config = dict(
    num_attention_heads=4,
    init='uniform',
    lr_mult_down=3.0,
    beta1=0.9,
    warmup_steps=200,
    schedule='wsd',
    final_lr_fraction=0.0,
    train_tokens=2005000000,
)
MLP neurons of a small language model. Each row is named by its layer, matrix (down: output weights) and neuron, and shows model dimensions 304-399. Each number is 500 + 50 x the weight over its row's rms, rounded and kept within 0 to 999. Numbers have three digits each. A neuron's up and down rows have the sign that makes its largest values positive.
After each neuron's rows, "raises" lists the tokens whose logits its output raises most directly, leaving later layers aside.

L6.down573:586593531455510512483459546506619434431494491455533489494437536496544495425585536450441421553451590462473515507447459515607459425503497425532484538471444504495516512593505333494476440540429533450544478505459477528503427522522486569498499419554488485507455461466445543412462503539512487546
raises: "ical", "ess", "ure", "ever", "y"

L6.down771:423454506461475529476537553550531493519551623514558499445517525570512508467487533548536458524471553473505509465435576541480486462465513467468558472455489581415506456429422407454500547437526442405515582551609464531566447492493465587464531605507472485479429515557472460526461526450506640511
raises: "ati", "ally", "ation", "adi", "athi"

L6.down1159:604520425569470572476489529467506436500585494530538461543445491532599553519492505407474536433425424589501509525505589434466455516468534452448478472436489341500496481476495572498586489421506481539491566537465455553449510368519503525535549520611412489474516483593562501446454405462529502535
raises: " than", " around", " between", " about", " only"

L6.down177:478477526517555592468527592452463446480492500491439444533561549488471502574493468547532545551520492552475440494510506552528474389543505484395461534520537485518506523389477475439564523519397472449500487518506482593515503453450491488537471528513441455474529530387447456507466434452534527455
raises: " that", " about", " how", "ld", ":\n\n"

L6.down801:506535585517459568501491383480482550482471506450541493554497476487503470451487586499511531511507506396447502565561488479541576580536524455503508523480481448392484536554566518534482427539578533485518540410442410532507529545450493460509540504462492561496539498531499569449551394420463537525
raises: " months", " weeks", " couple", " days", " hours"

L6.down852:431464560443496475465502454480434533480511547447642499441426620521459536612553486513515450450506545447532459386532525516488456486451420528565510588596558463475447468481514459522422536496471589489510528470466505537462501500434535416503511421530490505644486533563578561431598445503504574540
raises: "h", "anda", "ity", "y", "adh"

L6.down741:520537517480499532556577444505485534497442568530538464428507454473508400448510418527463485474424540457500506504501443623455474456503465488530465489538582510424522598544492426475512529578540493491476475466422570532555461538533530453558445485523539510554483513461559479595552519556589520542
raises: " M", " R", " J", " A", " W"

L6.down560:451494575508488444469537578625391567453589483512511515492456503518540487493521574488566501522523500589488477473500541539506478537490412414551436470488387472523566465501534498501480547495476601489421466492540520474449519420524576521552494442541516480509443525555679514469527483527510511494
raises: "ung", "her", "ige", "ner", "heim"